Weights of a small GPT-style language model, trained from scratch on English Wikipedia.
Architecture: LayerNorm before each block, no position embeddings, biases, ALiBi.
Training: a variant of Muon for these matrices, 220M tokens.
MLP neurons of a small language model. Each row is named by its layer, matrix (down: output weights) and neuron, and shows model dimensions 48-143. Each number is 500 + 50 x the weight over its row's rms, rounded and kept within 0 to 999. Numbers have three digits each.
After each neuron's rows, "raises" lists the tokens whose logits its output raises most directly, leaving later layers aside.

L11.down735:543485513528507513459490522460537538465539534428459462368484542394476495604494529539540458524523622487470420488510584427418400442501453489420615563497537433485497550484435557562595469447463525483501510457454454428500444568550429480491520500506536570532567544523497539520492477491502529491
raises: "h", "han", "ha", "hi", "istan"

L14.down425:457597483494528548473422520486511500589447447471531568491577559632463557530538501505555456498487497499538501468521425551538451443537509442489577441488418539540560526482510550482452502478470499476391465539530487513493636492469511603590524534511447489436512529512581547476562590450586461449
raises: "-st", "formation", "-B", "-l", "-M"

L7.down569:462513569500508438555465381408508461521500562514503517443462512449570481497478491473541424530487530579604560515428460502381476465435538431556415473438562577559581561489404532500464468488414433450498522519534484462499566452490497461521501594553444459526530564465408574524433542495493412495
raises: "ests", "est", "ested", "day", "or"

L4.down665:427451513471537567556536525427555510509441486401537552565434531521474439608557487535435478482600521489519473485489424447593566410536476433606449544557428505489450478461482479497445585534443490463567494494538478551553570514443535454562555501468529547518461454443501567495400502489520420498
raises: "ments", "ment", "ing", "ists", "men"

L10.down146:521506493492469513408599614519442461475496585480449404515466450636429458511555488478491554513537491506394409469363543480533594453516505579459580516482575496520504442508514501559582502554458538500519518460480523469542502525577583509424578528559487554554504449405526523542570550475478470468
raises: "hip", "ome", "pec", " were", " are"

L4.down632:575428415382468456462552475511405526455481523579448582387431514508544501491407482458571545512407497483467403510562546428521538511577523508529542546519474537495470558539512549504547581525487472587460513470544496538535519485444453496476468386439613567530586564464432482507514562561464566558
raises: "ars", "ar", "ari", "arly", "ared"

L13.down378:509508444468588598442439450478569515541494447507564510567405495480515456598472520514587429458503496500478570520454452486527539541421414503500445504513493483510408536439485581479453463514512440499539471511460520566422533503533449492509441499474526561511443510509488452527513464467485559490
raises: " and", " &", " |", " as", " while"

L12.down87:522480521378474557525462535545520544449466518419544399415489435442388489555517509522493559499545521498555548587526447499568537631524477473485585518623489478445521476484581437462531385464527543469361476485440519535515451447520476496505486564522548494391541538502483509488483495479503522468
raises: "les", "ly", "le", "elf", "lam"

L4.down366:513488494560469524579485510423429580497540537578605428591501447502451487525535469555415459602451500409537560539404519446567551498542502498496533519545490543435494497596453505572437545545547462569502427497579417447440483537427437537410510474550505525447394488549467455450502505495467522487
raises: "x", "te", "ton", "ther", "ters"